python train.py --vocab_size=8192 --norm_place="pre" --norm_eps=1e-06 --rope_theta=1990.0 --attn_scale=0.125 --parallel_block=true --extras=["capped logits"] --init="normal" --init_std_qkv=0.028 --beta1=0.9 --batch_tokens=131072 --doc_mask=false
MLP neurons of a small language model. Each row is named by its layer, matrix (down: output weights) and neuron, and shows model dimensions 48-239. Each number is 128 + 24 x the weight over its row's rms, rounded and kept within 0 to 255. Numbers have three digits each.
After each neuron's rows, "raises" lists the tokens whose logits its output raises most directly, leaving later layers aside.

L13.down894:131166141119147170114109142125128120162107103149150135166115135127120179135149100161143146139128129096159095139139097123145085102142115157137099130125167177102102099112113132115106135090134110127115120178116126130144116116106137085159126134138122143111122147155113143106116110144129107148099206110104144118151148120124101132164104153100125110179098117112185091103137116122129115137129136174174148082148097111090127101113103115126167127169120149111126130134135112117125149147134119161107095140146175100123114134137146073124112119158114133147119104126113054119118131126191123143
raises: "er:", "ers:", "er.", "er,", "ers,"

L6.down98:092070132126101106136142126143157121182122121119143129130124163126169162140123157133096121153157126143127175124145059138127100120149144119126141174145159146155121161180154146178121159170122123176137134119132137123132163140117130172125150167100163128146133118143159091178158171150118127165101116127148104151160156151134093159144099174156117117139128128142154124138134128145126101126172157148098171119131136093136127116158079118134115157161155135127122145154116127118152124128103129153139138125092168108174129113165131101124116130132152135150150148124131137129126089147127124134
raises: "ity", "ity,", "ity.", "'t", " ft)"

L5.down151:083129113157094137130140126094149126127093097164126152113107121179118137120103107135092147152112097112104145107107082136085096111117124112146117156128111137113091127113108110164114138109147068127094127092131121135162121096111091159137137113162115112090171152124113137131099139099081146129113112155152110120137096166184097112064105104153127120107128132138166128112114129125135126147142141095147166161148135102142107151110096106164076114162126127112154148076080100141121135145124142108139125121161098130134144089168153097148105125163115092125154150094114133106182114170114095114
raises: "ism.", "ality", "iff", "cy", "ation."

L13.down263:160106090156134116108099126130107145144093163115133143146184116160140167171142104131110080123117123155140127097154139089107106155135134119136138138139113127119099144098143100151116190096125124176135144109119101144111137121169120143143148126112151102117139135098151188114139128112175156103125123142138126134142142089126111113098148163127138137174137117101188116145122117125105138089178145103085094133133112169124166121118139178077095109130167156125106152116126121128154114131114135175140118151134107084103162118099151107132100125166091112122127125098103175151116113149084108124
raises: "ree", "itional", "ition", "itive", "rett"

L10.down100:171172135105140185136108112165127132164111106138138095125117105190141132132136130162143096060131131129139131108129155115106122158136115137132097105126130112141157195130102119133128143116120122094149133130125116155114089096141114105109169132132144174157095122166118126091110145143141137134174145098111127153129147149107131132118151142169118101087118117141108117158089100142113096121141103088108130126116159120127160134143070106132087145156144163142160113144133112126120145143123117119121139142138112129083104143083130140169093109135177150080128150128110077120097134149107138132
raises: "cted", "ively", "mitted", "ously", "ically"

L11.down28:142172152119140118135140168183083119131110109108137086136101109143121118136141098153131143113101134140124124100096164126099089140136128098120129123135120119079174153147143100117125111077131097109144123119115070122097117127133092137122158136167165148153130129167105161176150137108142112113144117117069107133126125147135145157143095150131130119091117105142130118128141116149168116095162144128107113084125179111140168115164082111108129109137106149150146162103122142125128191116100146108105141154130141122111104129107115136150098115126185129130125184092142092130134093142140171142
raises: " the", " its", " their", " it.", " what"

L5.down355:180125160140115084124078131098080131123146133142161123139145125123137132139156165156136117131139115127094145121117143141138166164125094128129126156157097155126113126156118151115131076122098076113084189128155105129121087123136125126104163123128118107120120135140126156109134106155141131087108120148124088139126129139127115116096129135120151117131144116110161106108149105152117160158142135110091117114127162077110118146089136118111139112179082080122141125118083102131119112154175134115126130081091095102128117083139141104120104108139129135151112161166145098129154115178174125109
raises: "ify", "ifying", "ific", "if", "ible"

L13.down788:125088159106100086140113107128100114095121131129115121126139128150143092119143148165097140125127157157129138132120094123111104116143147120099132088111078097168124164131096125145124139137151117138100144072125114125145089094119165121113143073105144134133121184178096099127142168155166102132149138120137161136106129152120114132146114144123120131160166118124094120096102177169112161111146134109188101155119113123149107150121106124125145151108155146137147113092114115160129196137147123100113105101140168149122109150110159106159153109129146165155128121123166076121167181153146088125
raises: "olog", "ology", "ology.", "omot", "istry"

L12.down811:125105120154127134118142109117102124139124100131111144122112134138117108058139096127133130122088143118115119144178119106145144107127120113106120063162101123118183101137149111099141110107122117149132140091165115136095129112086150130153122112120117120127142134157118135108158177162150111159145076085142084139175128138167159133128072106158106142090135143137135148109126142124141128113125124089127189132138130188138133150117082092153095112121120124103148152107131098087143089145172104123205129148129111135116111149134102125147111148159086119112123126128128132108162130144138131154
raises: "ons", "ose", "m.", "ly,", "ly"

L3.down211:154137153082135165147118133145123133140109095060107107121146115138120111145108107156141108155131181149136168151164134050133129138145124130129137159102124123077144134075113139099104180108106129111154151131126114131136115162119127115104140123143119119107118148127112115112144089123128110125115146113106103075159183129117140159131098137116125166115110129136086134089121127142114112130143135146169146121141165090115123094091149159113126128151116118158186112120089138139142143154239114126135147117140114156058110128115133121081135160146105111161144168157133162152106154142091125141
raises: "===", ")\"", "s===", "|", "==S"

L3.down924:129158143081141171162133136129134124127102101067105095138140131134123108148116142143143123157108168141120162133167148058143139148149122141127140153126112112088124120068111126103119168097103138118158142141128103121108124145131113124125141114124100130104114133134125131129138101110125120106122144115124094080150176140110136154128098090122139178098097124139082130091121130135133113128141150160154181114163172085121116110076146141096133142143106114151192104128076136138147158134228112102131130114144131150076124132117131108090138152136121096154127190130136151147097163133132131146
raises: "===", "|", "==", "s===", "J"

L11.down690:130090127098174097123168099131152104090127161117120079129132118155144109132158149124104153124110113097104166164126091097089111142145082112182132090140103142117157125115150132095096098106135098093132101188105121059149129140108111082176142109147127127142174124129142106176144148158167120158140125114108116150128126141137122165137122153120132146104116167120172137138105147168133160162152116133146104117098097152149143110138110151145102095116117148136146163113110096117140132095127116102132143121131183106101135145147123123153138112125128137165146097128129122110084101138155129084
raises: "ly", "–16", "ilities", "ly,", "–17"

L5.down248:137141124116143135132116148159153138116130078099118085119155151135121135149086115090113110130144160127092133119159122086137155166167161127084079149108136137118146104114066114089126189135105139088119133143099090115128151137096105094122166108138146119132113132120133142144163122109101114156097150128145097119149132148164109141078150137105128146145089104109105140092110163134111141138130112121136112159156150109113133116088138160153074139139121117113125117155123160124121117169214146133144133141130139124122099116152102131111174167113108134131173198162109135128111102145132153080
raises: ")\"", "===", "\")", "===S", "It"

L11.down432:146144145148148152103138157142119130091132141154156113118135153142138135131132159126159148086130103149097119128140105116125129109100164105149168099182100133125170135119143162141111151129166102109125131084175159115146172098163123182139149149154132113077101125124111161084113088111118110148116105121141105123145117136082140112147133136127090073090129134180154103106170110133098143112155100074132115130165145131123132170135164060126139112115160129113071138141127173119119158129157122089096119131127107104129130127153127120131142129159115141140113100095126144091146127122170134149
raises: "o.", "o,", "o", "od", "a;"

L6.down548:058115088142098079117096123137158095108095145127120104106120163155126160126118161116085132129134133129127163105124082111136117091123137110116113155153147136120153163158134152172129150150132109183126146085129149109154120129098133148141151151081152096158111106139141159121147140112118137139098116128123086113137137159147099143132119165147141123139146138130175110133107095116132092119129149117079168149114137104133077106147109070114073164120153128123114113171136123150122130100065145143107132127067147102151161086130127099131123113110138140168163143100157104102137098139123103127
raises: "ity", "ity,", "ity.", "ify", "arily"

L10.down289:121124163136138132091163136126112144116103125114135127124126090193145132136110110095159153161127136184111128135072150097140121117161119133141159127185149129141140159117106164124093133111129124123100161128098136121095060143106094130139118126119132120136114131136129129132152145119157144117121113159135097166141166137093139120102126144166121126084076149099120104117145129120106152117094168136115123130142154138102121118128132123132095159134128116118132148115117107154150095172108146130111108140124163152118108109143122114118104161111118171116151122125138106087151093163111160150
raises: "ity,", "ities", "ity.", "ity", "ations:"

L12.down929:098113157115087144123136151102122142126154127135096111201144162154130111138104083102089125156141130165160115135127130130092114140177140137129116120136105113138098102103147106163135101070119101085151137130135136160110115140126127133141167096143089134097125086177104125092134097149115113141121127134131079141113154123137118149172132121105126113093157127125115119114111121129104133127144095130140118101109162133178133101128138160150121149132165116144111163136122151104126110127099130141122116091122085148125175124143093162117151115161134112109122117138106175134146134174134178152
raises: "\")", ")\"", ").", "0)", "s)"

L5.down620:202135156108128146154150151171136152121139122090137122118160120100110174140106123139085123136139157115159150134143150065129152131140080135112151194138137147068156146107120115101106141115094105091145166120107121118110094169112095137117126127144085140117134111122151139118153104109127132124119125174133125102149150107109120161135114130106114109124111124136141153101145123163089135114131110106156152148132122083140122123104121152106131108154150098145164119134099142113115059151212104182098148109172132140076112122130113098096151153143116118151127170132132143132087109153159142134
raises: "===", "==History==", "==C", "==", "==D"

L11.down763:147131138146160173099108149122083159136085129130168116103147161139139139154159097107154099128135138126126106109124138092106151102121156089157152103147108090113094120094103137087109117090158134101090135099131155130102152129158106148140178130106158110117133156106122117158137135089104145131123148090112075080149182144135134156108160098118192098118150096129098180139142128153132089124123111122117079158108171151127110149130130095093148170112116110139135137133114101098137112124147133118124146173141130108164099147079142126152134120136152167113160154174185119147126151140123133090
raises: "o's", "o", "i", "orth", "o."

L6.down261:101122138102085116133096116090138139129104119117152166176146166125153164143143156144124088169115151128098134107156055122105086132135141127106162145121134134167121152145138114184133145132163106181151123114115092136155109154089119140150131141139141141113156144144135118141118176131132134134130138136112075124154127159121124153133073121137112134131083145117106126113127109150124104129156145117104137132126113120151097109113067078123097102142176145127137122113116089111166100119107133124159148135080096134153120132135095113141104111117131120129159173121173108163118131159100124108
raises: "ity.", "ity", "ity,", "ion.", "ities"

L11.down249:116108174124083123067095143141132110153127129061128142162136149105150141126117130174149122109139101137144151098131129158134169102141144143144098103093100117102153138115156107148108108130128143098108142103122138127118108161108175133088161126109132099129121160148112128145156099137143139172134185148159151134130156112163040148116117158154140120109123141157112139141148153121094144123129107139140114133117148131145049122132129138164110153139145166163121089104138117120141134173114074099140143122076124161100136126114103114163153106168086144088137141118109131136118114161104123136
raises: "agn", "ñ", "ino", "ardo", " São"

L10.down187:121129131166147157123116162124128177141147143112135172102109118115138177207141144133147144114148068161136128138094161124126162134124135130115110129114156126118103109129107083133127133094079082159126112160121125080140131121100160103139120158165114173117113093142139102149128147183126124180166159112128093143120151145122108125171125148113135109168137163143126093146136123105103093152126142092134119137157135167154169149147098138095112133107090121126132120155095135138086180113170121112117103116155131096098152130118085132177098125086102169097067125152138134080113106138116146114
raises: "er's", "er.", "er,", "ership", "erous"

L12.down254:138115146147121099159148142081129121152098136109123174081125133159137107138115113127157136106106111101113181126149088105147146150154161107122085130156136168089145112169112182106113128141116134116126159118123135118092147122156172140139155120117159155134131132134108201137153125162147134119121138126097114152153133100111137114115121154124133124121129144144129105144125141183146136104058119130119100177139124105143162178106146104148159087110117156095154188088137140130136165138121156128126111109073112098125126172130113118126102093124167157122138104131155122086109097157127118154
raises: "s,", "s.", "se", "s;", "st"

L6.down741:156158143115133166101114104108133133142135122129113081158110111115107169106127132121134139107099164128098120147173117116139129137154149121116122090097104158155102104123116160124156140115115139096128170133109146128145131129130145130110155122109162073126117134100070149125130087158120153150097120154134146157134113146122137112111149138157131135157127137133115108071119162119119134133171162184151143167118157112140092102146117110103146129120140123129117140127133126126141000091126161146117146113096122139107145130156101114145146141112119141189178156173159140111127112117145111093
raises: "s===", "===", " ===", "\")", "s=="

L12.down777:147120156104172144112167151085110135122113164152143084137106126142126115105129117143137117151127115119119115152145127132095117118135137156132135143127097109145130152092137108068083146148135136125134169099141118141182137107135129142122147153136125115085109110118135144145145111095126136166093143116136127126145116117082123143136106109117134112112150150139145110121178131109089088168105103126087107143124154173111147140146119096135110172144124094093124108138129131084119113161142054103153122131157167138181111085109128119166120154152134137116075113157131080148129146135154139081
raises: "o's", "a's", "o,", "o.", "o"

L10.down240:148136144149167153165158126142136096114119130081154087116089103165152086140124120139116119144118125090135102132144157117109137112147120104132113140114130143102150134130104146104098178127094163136156156106171114133116139146138092126137181120140145123175111120143140164138174173112140101122101168126069096147138136136135140089147145156130201137070135089147113083101101141111172117071123150119132117077142153083131150071123121091112161138154118112101150136156149149128119115147069102118102140091140177149099080171110169105102123145129123119102140150127157131132136099140128133123
raises: " the", " their", " this", " these", " it"

L11.down816:079132129097142131115121110141086115107118081104146118090125106129109085166109164114119119117111122098132164137130118112114110127134132132111164091119102177112117140118112184083126157107131133134059155138115124137103140169113153128130162164150096147149139121128142157084100105137143101124131139184132091138159132144131153140129124163146102149094096139099161119141120163144142132112118125115109124159143100145147128154161172103107186112093117130090153146165155122142100141151197081126158106141113126139133116176114170165113106100103077112147156110174118138138113104152113141155
raises: "age", "st", "age,", "age.", "se"

L3.down921:171113155085132167119101123122118153158105106062110096142135124125116117135115126148154115128111177154144167141171137060144126142135126149133136125094107121092147092107099147091114167101098118103136144130134115125139102149131122093132156149149115126120123154103126115102155088086105108139125130125130101098170161114144139162101106142115128178116095115137083124065080115132119129117154130124189143127144172094114110108098144159109132131147111124164181109115100117148149147144212122141127156094132113147072102123111106129111147166142117127140163183147142160119106172148128144131
raises: "===", "==", "|", "==S", "==P"

L13.down864:128116127117058137108154133167142120120133131136158115155136116114104148098123089095116106168132135141111117112187124142099134153087124147188160155104159145141109156136074160123096132157148135158134151132086092111136155160147154133145120125147116153130145150156121130120137093164079115142135154139108130121152098136112165145145122151143110155139145122106170084145117161150141091133140110100151114170148122116124079170112115168096156151134144125105139120101128126165152081096117106088122114105109128123123099122138111101123110125153080162145149119103107122112101128129144108111
raises: "ter", "ter,", "ity", "age", "ity."

L12.down916:138140156094171128143134145098132167126091114100129144141147139079120124116142118078128107201131157116171100115132094175125154128138065147132122131128138121127108127099103084174162164117104156118178170107136139100134135133093128147148129144120113154138109124164139121127141138173154143131105140116126111086072177123148107121139106092118113163143138133129109098113085108098145093136162116132147120078130172144105145160122145157125134118095164137127124150125128138124117119119145101146094167080123129104108137153119133180140166164117093124104137107137095158129107102099129115161
raises: ")", ")\"", "s)", "):", ")."

L6.down102:139105100104099126133057138137130113118106113142142125121134167152124163138145134129124149137137147080129136114124090094111123111151132104132149209130160134099138141161139157194117160129134089155148142123128109137145087133111138154120147171110165134136144129127150156138144124131105148106117098157112089123145144161137072165122137146165137148120128091110164107143165130163127084192146146134097168143102172102149088148128103092115101148137143149145129128133139094106150093095115136114114149102092138113145137102168148132089111122116105127124165147135150132124152140159132123144
raises: "ific", "ify", "ifying", "ification", "ions"

L10.down245:138143117104087165116151103106143114091068104113171140165126148097161128126140132177087111135132122140130128114164120140116139091163118113096092155129086119118134119175132093115106157120141109143090153170161119141131109141129119132148133097107123127163146110121126127116092104129174127137131134113093080099108158181136130141174126132120111125119101139149162129149128125139061154099137123098068117167142141131093152068125152096121130112090131103127138099115106126110095208137128141136100144134119117113147141085150147141139125157122081141148132121099154178091138124107118119133
raises: "s;", "s,", "s)", "s==", "s."

L6.down830:075077144108105128153110146082121113153111135088166141146140174122143144144129167137101108154150135135108185100124049134106074137145115089139124173133146160141111152161158163169124146147112108185131139102124109145140127124095132153149135142108134138122144123141133100190170156162151134126096124123120091113167159157130121157122092138173126114128136125138119101125149114144123132147162128135089131094105116099135119151102076104123117124169164139103137136118117102128137128134147103138127133127087132152129119105145132094142088123141129125136144151142152130144138112151136115143
raises: "ity", "ity,", "ity.", "ality", "light"

L6.down748:081098125089077134146126118113132117149124107102137099130137155144178144129121121134089121151143136130107188092126074133120066132151139100143120188107125145142141161176160176165088161128141108168128134134103160135117135120101120156114129139141137149096162134163162099169132163140112130149127163134130125142144156093130112151148140161176086127144134111144098112117137105147111154125150131152123123137118142122143130129100080106124130148150126142121087151133108131156157150140141118138151153110091141148163155082148124125143097149154162128161133135151136148112135082163142130126
raises: "ity,", "ity", "ity.", "ation,", "ival"

L11.down905:151105132143140155109152153158099130155105073129128135132140066158150098096156129139133167150139097147132116131139129105139123131128127126142151131168094148069119120103110136115110161105097146136113167096097137132115127129131165101099139185114147105149155158097086123108110133096089122117108109150117115079131127123140112099146143149136133147144130127142078121122132106166141136154153093133126142084091127117127167144158153132123087173154098118128139144094151090124089128107121174143113131139154145130147161139125140129135128136110125135123181162135160118152141092141120110179
raises: "ibly", " its", "ome", " their", "es"

L12.down3:116162161079174137135181103100143142109100094121128101125133137102146115108161114109138085168151135143126110122145132158098183176112123139118127134120106117109072121091123094188123125095118127133110129106080124139102132125140114166131125142116165165074149119138127080129142154146158087094107114131118103101098162151151077125160132123106124110130171122158128146132142155121156120140142113217155115069139143118107127104127128171109123116142136127104138115131154128109111102113161075106091130115105101129101152133114122160100126165129132132109144135127126171150131138126120125163
raises: ")\"", "\")", "ando", "iety", "right"

L12.down379:112080180194101124072146160147130085114104117100098161166110122085121132113146133146129137101131110116162132105101162147125190107133129128153091151126135110111131139108119144123130105123123123118133134108154135127121120161120204139096147139121129086126145149120096105162150071147094107174119169135139157147124110102144068103130143160147148118131106141166091101143146142140103151122112122142153134154112154139123116126117169145157128114132148137148146070136149129091122123146130107107119142140099148138061126111107113119119185126148125191059158150090121126140099123107106106134
raises: " São", " Venez", "ñ", " Gonz", " Mexican"

L12.down209:124131125134084061111132117152100135116122123126152130156114161170134132129153135102106129111107136114168101115137134125112137143150093135114137109152111122136128133113120101113132126132145118172134108114091088143145115106096125120121130130131122167110091094133129124120147123166131141165120106087148151155129185101161129116183113132143104145103103091136164147107135129149121132062122154157128163084110124108143128158112088140125103121168161158139130149119172115170173066210091155066097113109133106065116141139170155137126090125115078173115177152108093122150129107149125086173
raises: "ly,", "ly", "arily", "ition", "il"

L7.down259:133092139111198098117164129126132131104102147115137132127130130164118112120092085123102153086138075150129156130121124113113125154090122153166149155144100134107126129142103121163092155120104119154142124177165082113142082089118116111133178121132153122114137130121149116133185091132127104145121085095066107106127130105126149106140156107128121126088171090143110182155124135140163129115121130145127138123150155113178138064113147117138140126112084158129145127140129137131145076129102130118138125160115145167116150164131133134137129100131138088083111146100159137100097111112111153155
raises: " our", " any", " their", " these", " this"

L13.down751:189130143127127138089106175140094123102122114139155118165136101164143142141111111141111155126112153121136131109131169117128108127125101138130140140152127141072138148153126146126085152141100166124136160148124110124084113105151128127124162146149175107150143111126099130153175129098153119118118130095131132118092131124149119152068124104103127144105133125158081132121085123167148125155141124126115111090112153129118132128123108097116129152145090151168155138100151106111134188096076134086144153158112164122135110134132101117115123114123153115117167182135166079171158124107139151145
raises: " his", " their", " its", " it.", " the"

L5.down190:155116139091126128134102141145117128116121133089128067156137120141166156125119189124139137131138168131142123142174136086139114140126127134104119103117124114076150160052088134064170160102130140089143133120132102138094132136123093124132155133137148106074129120098116081124126109088113126119082156133110107101127137139149062165134123116117131159119105087111122131096085141113140117118162158189141135136177158082127116114098125134110161128114097134129180104129100133138114135174160136145153151131107151153087141118153121109121147161137130130106131200138133137119093159159146134109
raises: "===", "|", "==S", "-", "Other"

L3.down988:150112156110153172138123132119137121141115109065120111111126150130115127114105130136114127154135167127142185142150154044128138146172103136127149156136131115095158162102095144104126177106106126117147130132120113130140116148104110112111146124096102134133114147137152130092136076099135102138139148138140127109146161124108150153122105109113117126089110119106109125114095114144137094138133146126154131125140154092125123093116124136084105121144096113140184104157097141161149179126198088159105142124154122145100094128106112098079115156144140117183127152106119177133091152148142142155
raises: "===", ")\"", "==", "|", "BS"

L3.down572:189152129124135129090135111118132133094136108132113100141141165149129124092129104129165139132186149171143160122078124100101134099138121139127100118155097138062129122105193105113122086124125122130153148126161140131112146164124161133126162157136125120125105124099159112131156144106143142093128100140185132125138119116071150083102136126143148126096119131099142097115116125157138128131108189126149115128116136139092088103088093134116101100160141075089120139151108134114132138159152079113135105112147127094076168105087180118139125126129126138140140140132133148127145109167128147134
raises: "8,", "0,", "6,", "7,", "th,"

L6.down481:102161116123130095124140124130145159157129107140104153088106107116163113116112075083144156116115106146162130142144102135110096161196119163161131162108171146161116091137116142121125144120112111107148127115091146123110158162137115119099133103121110132135133124152109114153162113112158152157130152137123140099116157100079135084129144115140111106124122159130161158130136123134133118124139094161106102156162144106095139158143148093125132127109151146143105098104123114104132154139141131132117114096124178145148082083118140081106106129145136110145127056152121151130145105106121107127
raises: "ered", "ers", "ers,", "ier", "ers:"

L6.down223:150093105119120120108138119176105116166136130119093117077103138112156104133137122108114168117153142150142148114086111085111164128122127074153105177105160106142137117130118136126115106144119086124143098118137114101137110098149160134091145149113114128121120104159113128159135159114084110111125129094104110163125130107167071151135153130148110151089167124130137138117183131167151106145125175130113140111114116105141134119152146146163144107118094113148096129130128136067110156139136138141096111092150176133119172110118148136075121124129087132132113112139082126115145115144140132130
raises: "day", "iences", "urb", "outheast", "ienc"

L13.down217:110176159133156111129092140164123099117094133108109090160149110105093130136133104099140159122100140131137105124145127117080118112131112096119144113125172126113123112144106119130154111109153142151129140154133130134128132115135107101160119107124142133155114170102149132144133116118100164168147130138129118112126121098119135164106119150108116125154142157160079121095089181137112110132135119144168110152128095107128143118140127097105107092161119144125174128140118104149116000165156137135111152110174146102133115087124091096133121111164139134124165174136110121125143110160112130154
raises: "ers'", "er's", "ust", "ers.", "ers"

L13.down414:152112139115122118160144143138108111147127143122133104168114111161126119148122104146122146118155131117116145113111148090090106130103126120159116122131113144097137138123103149115106176114120141131117147160118111106101124117129135130155134125151126099159163142132099140109175133115126113151121085127071153132133141157161145110119095137177162158064136143167109150115115112126152130135135161111098130108101140110107150114124125133125156143156148136127171155119147118132127242140044150076135136143110099119134107122111128151086123149126121111113158201169125123140130141100156129131
raises: " him", " these", " a", " this", " him,"

L11.down582:128107096108141145105106122156108141130135116095139140162110118067144103136176113114119099139117105117117109084156108173093131138153114157138154146137150110087118113098117122174116142119138130145141150126148132159155154088150182116127133121129146135178137187149162127128061121146150079134117127099114130132154148104171104099133111091132136138081115108131115155161138143138132140104073096133132102116125135160163147134073096132132144139067156134123119146127142139119151050113157146115130140136144135108137136148125150130119134160164109162094134130109129102091155092121159123133
raises: "ose", "osed", "olit", "olog", "ione"

L13.down276:130104141100171127125110171169107100172064149121157153149106116160170140136155142119192122160147167143137112079141146121165131098106140115128172124116128098143149137122090148095121140085141151112115063099162131151089116085126130113117161112143106125132133121106166139134145131092153130103146112125120124125106105138126154101094119136134123137138148097110131141085146114188137125100126088174184169155084127177137138137114137103088141118109144121116093097100114147143103096117147159142075101145111137151117120132149162158142124140129087140124130115138135134117105122168116167138
raises: "bra", "y", "ical", "ex", "e"

L5.down312:119133114153142186145123162112167122138114135135138119138102088114116138111117096103099157125119082094135165151083102144106136132124108083134122132114090102121131148139117136136128088097158120133090097115123134127152144106156114144133098095148124122095113132153154171130096139143103128131155109134074114103149101131141099143091114128145123121120083144155150126121098126104127111156103101087190126126118121141123134132136082136159095149138080115127130117108108126138147135118106113129111130108143116139150131073138083107175130136141116072138138141126140115109193107168126134157
raises: "ation:", "ation.", "ality", "ations.", "ation,"

L5.down552:137115114099164145124104122119176155137151115111144103092134124119135134120115177136133126097140157152148179142171135091150117127128141127119145113091140139086172116139107143059148176106106140112122120112116107122127123146077096084151115131125148102097159140087143121108123106050083138172111162133139151083147144161151099158129133137129128162142113106073099132092102180126105121143150081120140083121168107116118130072132132160129083137115129096128176137117133115142136140177181146130124159143141111145133118096147139121092147179138105145147146136117131138149116141182101166097
raises: ")\"", "|", "|---|---|---|---|", "199", "\")"

L6.down57:105172120099110142092152172135132095189085100131123147131131146121098161141173096079126116145121093133136111127137127090151120139138080131121121116145111105109177130137127128083154119140095091138097146142115175101120117121160123139142154169173114145117116099143130162157094106131164189134142148124110135175126168128111114135142133136096128099120165134117114128124135153116153079096120154151146135140159148101110134141104131107113117110128089133122130095116153139157099089162168112145118112118120161114124123145134146093167165105170116146136147125129103118115109083119154102163
raises: "ers.", "bra", "ers,", "er's", "er:"

L11.down424:150146122160105121145129107106128141111077134115160141104104101113114134130186109097141068155141119137179110122124115131148108106147108127176134113121099130155111139068158138131096105129133118087124143119106141096112158128106105107139144149096177122140146091146120123095131078138158128140129143116140099151109148172169107139131132123115124147127118078143100117111110096141103116120140127141168157152130096167143116117128141130119093110145140152115112132120143091150179125115173122126131134140159122144161103064157127142112072137088135094104158107158117093135136187097132132141
raises: "ious", "ically", "ical", "na", "ism."

L6.down695:113054142105110130114076113106159148153126130107139175182128175110142164125118128133113092142103181133120127133144072118102090152113125157120154164126154111131112124162122132179149125142145114177133158094113116136151130143091127131148130148119140132137148128129135114146134172129107140149111123113135074157153120198112101148126075136166099124126116147139138120113129098151106085130126125123113117128117076131159079134138089127132090125143150149138136126091125095102140116132100112135131148133088086097160145127129114106138118140110133153105169133116184132139150128153118110124
raises: "ality", "ity", "ival", "ity.", "ion."

L6.down210:124120140117103115111073133089136128109103145121130150109125126122112152126120121170107117167117150120139113114122085118115102103147119116120109170131150115101110124143113179174136150129102096161133135111133100151116103135143120114136133171101135149128150134140116196129136130106130112099116109148081065120128100171111084175139101110120148127111120134138127125121135143104118080174120123123076175128117118123130098121091116124070064105128160107105122097143151081106159068124117144131089148126081119090137139095104108123120120097098089118138150145142166101119141149140121130157
raises: "ions", "s===", "s\"", "ality", "ification"

L13.down580:138157144153079142172124146150135091154142119120148174144128146171115074151136129133176128105114150133152139129137128106109152125166106090093090145106135136079108101152137123104103153149078117168160135118113132145149118124110120120164113151147142130157150098117150104145146135142155126101119136116103116077119163130120147116145161094154134146123103109153150159122107150150090153160126154127133167175143087124123127081165107101117144126114115135118152156103124082113119060134128138110109155119105148107126143091109119094103134144125125145126154080099139173140151086163061151162
raises: "s\"", "s;", "s", "s)", "s'"

L12.down909:151140117098105148099143150166104117134129131104126132127119175144125170161144097130132138129121119125134140127136121138119177125118128137157095139127157109146151167086102122130124151169146145122154156132132112134145153123106158137106101138124151067141118131123154144133171118146160117079146101129105108115092135094165163119174139084183126111189152144134118157099110117118169128105116168120128131148109129113137114134101091143125112119115144114091148114140140125179131123083130145137159096092163102121154191145142159139119049117091113102162148156130129144094128102114191142163
raises: "well", "th", "th,", "ut", "ty"

L3.down88:116077116097132115086174118094141094154098082105139109111129109105166112127146106136117128149157168132141150021108102079105116141107109108148151139108130189149124126168130145173097140145122113134150130083150095114128124103137108135123154141117091103111141169156152089156125166125091145133134143094093098133120141128129098132144106127152079136158114141164148168105136135111128138145132113091122136109106096102121098170143113162108094085156113175166137156127127068100126157150164085139119138159129161159099128110101115125123116140134099112110115155125140122122123135161103093103
raises: "ly,", "ly", "les,", "omet", "ipped"

L11.down860:141132145121156118140105148185090095127075145125118149108119140157153112095121094152112109109094132125143126126132171100133073135076127148114133172135094120128121127151137127125134183101095148116115166144131126118136121103158117126109153178141149094163120125143104124143133141111126104127163156158083103114136116134150155159161124147154156120090147123151104128149139110147120101109102127133108149093119137127155124114140099134136117144158119162121160162115150119125133138121118136123140103121132133126091129152128145146154048102153147146105162176140098083126168097100142160138
raises: " their", " the", " another", " its", " a"